config = dict(
    n_kv_head=1,
    head_dim=128,
    norm='layernorm',
    attn_scale=0.0884,
    bias='none',
    init_std_o=0.0,
    init_std_up=0.0211,
    lr=0.000768,
    beta1=0.9,
    lr_head=0.00696,
    decay_shape='linear',
    final_lr_fraction=0.1,
    train_tokens=533200000,
    steps=8136,
)
MLP neurons of a small language model. Each row is named by its layer, matrix (down: output weights) and neuron, and shows model dimensions 0-169. Each number is 500 + 25 x the weight over its row's rms, rounded and kept within 0 to 999. Numbers have three digits each.
A block is one neuron, or neurons of one layer that tend to fire together. Before each block is what it responds to, as a language model described it from the Wikipedia text at the highest values.

The first three digits of a four-digit year (193, 200, 202) in dates after "in", "on", or a day-month, e.g. "in 1972", "5 November 2006".
L5.down3227:501489539492484528498431470522622522518483490511503509531545503536518486517517521461507496519482504476463531513463459527524489516477493476497460491475521505501497501509470540529511486475484489515477503611519503478530492493512526521537470564493518512489439512507447466531512509461533479509518483505515548509512503527490524546501550500509479515514511468487514513539487456502488512534522501524471513490488506478511492488487555498487491465512497502450487481508476543467509532475509485513457479476498504499486514478

Number tokens within structured data such as coordinate minutes/seconds (120°24′), game scores (W 24–21), set scores, and dates in tables or infoboxes.
L2.down1:513495496441522485456509524545507480499537454501553512526544463480447474491468485475477503489551457478500520538492519486497497503488457496515504475479506506509521488494523513503489519538538473533472501515560506513463528502454460444500476485508498483528533449493481472468503483476482526506460474474547497517488460511475482484495470529509510482485490496557512539489503488506518505449534504495499509512569540474463542482512554489512461518519499471481490513524503452486466504507547502519515494523462524522491529495
L2.down555:518484500519491488496481474458498514483552493550529469493491522490488467512501467527492496561476516475521500512473501499481514478541512501510486482502545513484507532496522504509456501501473463540543504445479499488505456522503506493543470513507505513497498502482512510491532498475504520489515519546554514479532523499494494479502514503508487434502494517481514500486506543511488509534476503510529517509485520503472468505507500489499501492515526482479497473502516438526549470469471520508513525503578533526502523489
L2.down608:460511479498510532518516492507484472479508491528532519553517482530448491523503500524457507492506473469524496502485498555508484481498496529483453518539461465464489506502491521522499496563495517496492499509505448511484526493514503444529506485525497479496527454474533533476551470519542512513459509503483533511526505497507487503489529480487514482519492472505530476492488484522492488529488515504508523509509518500492502502535474512474476482486539521508468522464538516534512520484518459539485490497468482507534546504
L2.down1087:545504480513532525484479518547446498524497479480512481517554504505494475466501495525494482485543457495488451478559485511487529455506499509485533487516479485529523508529475532513513501513537507515521499482497522470523463498506523509467484483471484460536494447532487509504511516469511505480527472534468495498484524504484507504514498458495524505474518509485512513522495508466494546472508494500515552508463511490521522485491554512484531468497448482501568507475490581477524519469474472481507511490517503490533532522
L2.down1911:509553495501526521469537510487508508473471474445501513515516509513499500532513503507508495480498489545492483542452489481511525495483532512504485492565490484485511521516509516538506548506498494472511500502517515493514498513445490459491504471516520473486477487476540478484494511437478508524489493497447510526444581519539505478516472469523494484502494449485498513492510491484487508508483497529536501519515491535445491540514500489530497477522463536503503533454531518503552482532537500497504487550473515499469504543
L2.down2902:484482497525524507499546510476493448485487480541500503494497506491491479453496492541523485536481494523498471492480504538494510508465500505527525493476538501469493449540532464534481487515508521517495516468500477489513543470464537488486547484534510474547507458497500497457533455468512503512555526497520480518467548520523513507500470507483465463458519474476474496483482455472509473450505518551485497537473485533514505525492488521460548528515509529480507474466502532477542509513498540539520493490503498474518508493
L2.down2948:479500534488508517497530451486488502510525446474529515534493542486531504530526462494502509497499497484505534478458524515502513503476515469503515477509508500462444495543518512506514540533508522504502506504527468482552476510513496512541523503532521519498499502516543488508528500502504465469507542536498465473497455498483487521500455483468505507511467506483549482555519476489485502474467494500522500430523476505518522454531538521489471546492487516490498499529546529471562483505490501479544517505497524502491551483
L2.down3133:524487515491498530514518494478516527515482514476496504501515487479468477503511502496486526475521472537503492488455540500485458480504520515524455501494499500481483525506485516526492499481503512473517522502500501504479487514518517480544493517489464486494542512514527482501466516457470493511571475517478508490535568507480488514494519478485460502514484496520480539506501488499536519547488514527504484499504523444465496483470519484524526489556493479460529541530504489516489493540498513495514514520484520519460536565

Final digit or century-decade piece of four-digit years, especially a period's start year after "between" or "from", e.g. 186|4, 198|6, 200|5.
L4.down868:524501473498495548490492496524499482504488473484467482503481478482521493521489558511511486522472473522493531476490551465495484438518517503476496496521509510467539514508460521472506503513514543511510492485521463482485497533531524486524506483512537497495501491488497499496489513451518515508531467532515523542501480505529458498521506431516472453457485479477496492471500470518472512468464528532506455504491498478470499491481464491483478493476508487542505565505480520534519481496481520467476502491483517499524500484
L4.down1308:458588500505500509532555485522483533507506500519430466497494529503444526468544461523467536540505485536515517479514490530500459469485511492522458492465502490520555523502474510510481512518518513565520493483513494489486514518516444496501526525446490499518464508486473525490429539501515468504450480503476545516487496515470480487520530495474523522466519478514417488554490459498497479490483504512488530554487492460524468501531485505524511480507507481511507486484496483473521482502492487502527533476497479487499477466
L4.down1422:493508471506491477504544528495498482496498525497499503519474514497482528544465448462508475502525512492482522517523478490503476465459484465468462560505475485502501513484530465501538523489463507520488519495490510474528534488506504501500505469450496475504503504520502533508483524470511464449498495514483512523491467469513468545520521547506468510531478496492474522484474532436537477503464480545495476550501457505494534508490491482520520502521468509497520449482527467521475508470474453494490477490489479438525530501
L4.down2029:516508503476503495509531469460470503502524510501482478476503523466483497451502471531494489501523497510521499523513530511457462480506497496505514533525535478491469519494502484541530515478486453523500501453485478523548514500492514503518526485507540492489496506488432484473508458522485470516483485536498498539441498497516527504486469523527479483480562490467520482559457496496483557520515503538480539469521479525529475518541516490525490481518522496516498532464490526535520503483455445495543515511510516473494498552
L4.down2652:456513530517504452485504490507488464551517519470517535460521501464487518498545506513517494522527505506526513522509484483450465516480487496512468493500514545504498561467499508474555523472463500474485501470512544546510490509515489518502469479474491508442513535509477529470486500508472539514533523534517490516520493500524470499493529460462469548524522477497506500530520505540473503530487492510445503504508520481558490515472448488445501517491529515477524539524536514482509481535493470514475476517546511511495452468
L4.down2966:498461498493494464490528481521449485512489492509512501522524511491543505473500465546465502535490449512485492500492500551482471529480504502497471483510485536456498491489474494491482503510477489483501484453492489496482493442539487492516526453474475532492535485461508507515535528512515469497518477479522526502453475514482520490484512487553509511532480496479503513501472476533490532506549504502495507563464512486488502493483534446526516494481495488501490503550503506508487544513510537466490529506541548475526506493
L4.down3801:486548452466533459477533514501477522509497452455530526453520485508461507489527499486520512496470531506544506489497521427477509501549507528513458441473507489504489496542524538545535503530513526529514503493515506461484481527487479520522515474506472453476558538498459493531440467483522495491503459473538539515461502510505507505456491512529498515511448494493519483491497485481500506471489495511483518508530490497519480548445500500491492495489515522518494501515507531514479526514500490444525486462476536503501461515
L4.down3981:510521507459484506485489503508529529504494509454521514445526502497518571518492500542511475514485500477464490476519500483510526478458475486510466514457499496484506521517490506512526453480517510493498550482462503470490517487509505491527524507482517458490541558492480485501506521496489466495555467478515509556500518478527446497471534460501501468502516514507492477482512454515539484480475494540493551515499463460553530538457527500490499439498515525457513516533554521490504477496526473509491529546516490483543503457

Final year digit or "the"/nationality word opening a named competition, election, season or body, e.g. 201'3' NCAA, 194'8'–49, to the EEOC.
L5.down2496:545456475453475496474554469472521469490514494457524530471497504507516509484449487527471486510478471491509517442494501470488488452529488464513514498475454508449487531478502501545467525529507478505472518495498515485494474490524500483485468476512482498533511516456499491486535443483502485485556497484495501534521483499532513528463499496502505500497494525460494501515470532510497468485485490537509462520526514488447521501494507482482533532477498470551537554549537529503490499444519455433497503494489520477477498487

Tokens right after or inside numbers and dates in biographical and geographic facts, such as "at" after population counts, digits of birth years and coordinates, and "seven" in "youngest of seven".
L5.down3555:496500511454489532549439512490462516515541523487509509501496463496510498505508462465528460462479492553510492533515502541489514488485486481567522478510547514481522493498490494486523504531541476512474481432461510519474498483482479547487491507518497485512515561552530506511506495533506479504491475485535487530482423531510453524521513490500500513516510526487496521494509513522532544495472518501528523527500480489519518484545503498495465537519563519475459531461480504511509475495525497546470525495497490491491498479

The last digit of four-digit years after a split-off prefix like 200, 195 or 201, as in "in 2009", "born 1949", "(1988)".
L2.down346:510515540510468517493502459522515503457484507505496528445512536498454493445553484518491494503528483523457487491500499543512470501491458519496534505478486482505527476495505523532498532486506478532491446479467562487535473460512513480507512529502497528557474499497484474477539515479487508500496461494500432477494478476511539527527495454550511514471515499495527510508461523473476497531483510532505484504485428528501453522460491535494472472460558488489522507510468526488539500474486535498557487462485467496517473503
L2.down717:468459528538481523496512476498522502511511550472523537500505468505498451480485442546520436478521471480541546494481480502481522506502514520566548477478513500499486475504523510527465569486547498507463522522451521524471467506511511514494470467504482517523488523517512506522487467497475525491500486495501474501515486491526498485516505509476548495524511494508481479493490468514460452512485479489494469489450475516537495461503479537494497526481501505458495476508517473503482521489459507519502454468500524467498496508
L2.down1449:505490508518492499515520494507500500439482541523539506507506500529500493514462498488484470529498482461483480512515496483481475501479492537514531488514480512538535482484500504533507521466500508509526485491487475521540526476473497519500487493489526524482474531549470497491472513531492503542477483500500486501483521481506500471512510514461521512500464516481529496485499512517519546506548495499464514525545435499516508506490497514502529504459537491500487480483488492488509468499498526531495526509499518492535449534
L2.down1656:476492474493476503487488496460412491490534464536551481469535517420477528479518521474523490473440505516501531509448533503491466520491515507529485470505505500479475530544520475529489451474522498510537512419481497509527477488512480458530547499493509522496452471469482474461507512494487492508498470509516544489459517471525538482517516482489502524524521476479486492564476503516465511496483472496495517537512532466514530506481532471486519471524491473500460498525497484484497472470520500525481503485518471528463485516
L2.down2355:478468485491472488517515487472429496518555483521540475472535516388487553481528512487533525475465487488504474502469541483501483521489508498513493481502506494493481505551508445500511479494505517508529508408496493516523487483524483474505515505479506521489470461491485464484508506486505513497495468505493525528502518506526529504523526500494496539534534495473498509537474499510469507497468482508491501466510513493518525502500506465485479476507512495518450512525502486467485463453520515498490481507525469542466499502
L2.down2771:473479484484484493517501489454420501498548497525557471472538520391494556499513521488530517490458487500503508507449551495498486526490517498518512478498491478487482517561509457506509479496504532484528501416471485527532484494537491467507512508494507530487476457494490467484505510489489512500491499518497521509500509500533528481524529500497483528522535495474504505551460502506470532494472474497489500504522523488515513503494510470473475475519494493519435499500512501462488478456510513508498488493524459543480498510
L2.down2949:483477492498487495513503468468418490493540500534555473472534521401490533474529506494521481513465471487510493517455552509519469528484526485509503487498482503489490516546520466513500486505517512493513510427485484524522487510533484469496518506479517531501476458501476477497501520497497524502491482510511513515478487505533535487535526490508493520515534487476482500548476508487472536501481480487472495502512519477502516506497511472481485494499513485508450501511494495495483477487505501509486486502523463551468487514
L2.down3591:467494557483512560475483482534526519508485484509472535476517526487483520516500505488525506483509486481498480492539485517495488459535482521469493462510507486481470476517499523494472516463520484503512557442521527477492498498506504495482507474504517514476482486520506491509534484530479504492537476510486491511544547478497502478523535509506484506512518477466537471501495490486549452527546498547531479520470473512541532500484490487484473500537542532499497488482476502476504500506503507523479517484507505520453531517

Middle or final pieces of multi-token numbers and names in infobox and table fields, e.g. GNIS/NCES ID digits, game scores, coordinate decimals, surname pieces.
L4.down229:467496552492515530482527483507509492471452486500461510488547487530547489512475514542490466523486495503500492507502493473492534483480527497508477520519538513509468487492485446474521498516536536564510523505519536487489474442500546570568472504547513507425494538522514446497494495562486505514486497453527491476507502496540527480465503450521510500482519509480523457486494512463520506464512481534527486529519469464507548503455517491495518497516493514516518514503486519497507531476482517470482482540493536507498508487
L4.down300:479519516515481530491508514513508480528487542511472491509537477520512494500502515524486504524540460544465489478503461528531482488543504493495501458489496511461488501533498461457527483441472496498487515482562483510482556500483474551447505505508503485487520480517512492528530519473476470493444497504484515515490479511529504487465477511504473435469480458480472434507509515499499472514491488542484520467494485510501509495455440456506492538487475446515504512465551495484479511512474508496524551459509516499505525539
L4.down693:507503479493513520498479471526537556533518449465455486486477502474465462499499506566501508531512509495522484490557514473442503506480515492493456540497512472531510532510496512486519482526510485500527543496515473456509513521486478491486501486497510496462509508454508498477498545520503554528467516498496519515533518496501483453472520480474490447506488540541502470501550506460513460481528530511522501470497500520534494559482492484484531503522498483547500515471470477521552504521532463487506497504479514553496517472
L4.down1962:510449513553462490483520515474511520509492507473436474494530499467503469467479487499499490489509500471539502492521504511496534532463506488489532487535512466461503479470458557503481501484513462465528479417551547507486490513505506474531503504495513530511475493501510472509487484507510517547513555492510480474522504484499491506519489536467499485491492479478503517470497511539507522505491477508503466553524493486518477520514519481508502492487529509526463459538471495534528468477514510480502500519491522484454528480
L4.down2063:512462484527518503484477481510517469523501473466489471502499502485510518479484505522552502517463509498530514495535499477470524469511558517510486488515488497486497462497521563479491540498490498530529475472500544508486532487490489506484493471481528468499532521502491499490475524497548472510520488499474496484542490513488494520522470515512540527452490507483490507482518517473485531464491504528497497522538473516506509533488493501511519446475495479524538464527541465510531467526516496479532504526478422458494504543
L4.down2488:492534536467546485544444500511516519503499461460482490522504488554494504486447534512509479504504486566475542482509513498501519493499495519493495478477515467547521502480491548479496509490540514535520512443519490502470560487514476467444489485516507478497469484476446469490502539452543474518529526519472501491453488507507481512514472490500526481470493500498455464506464480491509481483532490478533478519495473496515510476507515545458473474484513466513538499497507489520511499520505557542514471480533489487513547487
L4.down2937:502526491452507520492514537500480489496511510486492543478509499504534467478543470528493469506476509485475464492468502516456510462484507540518514496495481491523493493494475526491466510515532507452519499437503493540517492523477486482451479499506482484498512485520527509534503456493538483520500457502476513504529462487485508530502481467517474503472472508532543488471506490509473531465482475505544474475503468489475520493539498500536449497497494523456548534497519513476492525524524497488454568493472498496507493509
L4.down3075:448488521504482464524480505545495498498477495553525456479553492477517525480467535481507519516520502493505534554512533497499510485492509498558497483508515518485494472519546529460496532501480496528514491443506498492473518496539505483487491484486512504518536492506474543515489482493484477468503492501518515513531507523473474491492505510524496533470511519489469430517526517488457491477543440494511498521487493473498511484498463498564508510540466517533491469532501514473500477521497547503499493500503461461564478517

First three-digit piece of a year after a month, day or "in" (201 in 2014, 195 in 1954), and War in "World War".
L4.down712:499511491504513474530482442513454494499477500525504533507494517517487496491493509466508486505498499496488530496505507466501508521497466510470497477519535524469490501529500485514481496472499517496442528435488455522518501514495534533484520490499466478481460540543482518498520546459517493511468530517507496502505519547473545524509539496498505553534509474514482488501486504494482533487512471507545510496491491504488467486529444525507473463500501469487465458489482476522521519514505497572491491507508520436471498459
L4.down782:496501474533476483466496472536546466519504472500508477496470488459467509511493492524470505528538517484525525506513517498472511488470471483487502548533528521480542457512515518544448479523470474493496468439541516557532463453474488524498509522513444558461501485460508522495503528462499478507466471501515518534520513514511474448467487470523539523517487478483489535480506474546522551493483543465511510467494569497494503500486493517532501523548466499545536490519535482508515528440495474517478482480471514490568526483
L4.down1921:474478503510489505524527458501520496491555536523507523496496488505486499499445498505510489511502495499468509533516497478463469546477493533522561438482517475517544462480480476494467486497488506518482485474480481519514484526495484483493470486525488516493520494510462509467473467534508502480469541514518490499509482526554500466497516524558505492456495489513538493503490510471459523482520529521488540528518525471499502489506486498583488508528526473490477493540551491485507559508446545463426430505521504458533484497
L4.down2139:472489528485502523521513526468604516494527500514525510506488467482499524532509492488522519534498506484462503505519483471472505483496484468533568478534502469514488500513475501500530516518471514500460491498507499561500516497501482470498482461505489519503513501504508470487485485504481525456485490523489493479496480474537489462509531524512482511473473511539497482499479518476488522485500513534486508505529489504529527478499512462541484535495516492556466485489550506493512496492485541465500495538464478512502502494
L4.down2185:494500534527477483482439476501514498505520530564450490499519471528537498484536508554486497527502539460485480505513487489485463489451496516490496455510481483469513485512513451511529468472513504519529454507532484535480456533539469515544524474451503500470533530452488528519563531522503497480484496508547531536511478518537476491501498489531485499496507499528446492490493494508484536492509510494467496500519495452499502498442491464549514526481528473507459478515517499471482500524524470545498505485538513497531494476
L4.down2588:519489507463537501546505494524494462528487476530502492493527445509493475491529503467496471512480529481540493456516508491535487492497482461518480502529510513534487521501558488449493477485491511502473469474524476496516510520519545491477510514485521515480522517507510510523505542505479445480489508499473565485495526520489527475509487518495503455527463511511512456466582511525489511492506522547511518545527502484450523425483503428498481491539502508472505521506517496520441436499499524501513493496458525480493503575
L4.down3235:489508513517543497498457446486524475505508480476543530469521551517487517472451520519500525537556509511535495509524515484534475491491511491513497486513464487496507532484537505500576448501423545494524499557505505468515485494450508479522497466543498495471521550529489466481540512512511480514469475494469514491526503487473544519445552496476523509494444536497495430494517488482476534495519443480497494538506499510452518533483501503528516489481497493498453523545511502487476525453506524500512489515483510438465504525
L4.down3246:494510479487520508465510472521458493503519503489492514507532530518466525512474521508454508499472481518521506500533506496422522513543500470561516517491439520514480486471525503492501465433532585506494476478532467480517530541440492538518506500544540459514499506505481514515495516504547512556470503473516555487512507513513527466506472502463470506522462542497454498485520479501496483474494487482528514531490507500494525487510506516514493521455515500508483534489490484532468517567491483501488518530508516490494471492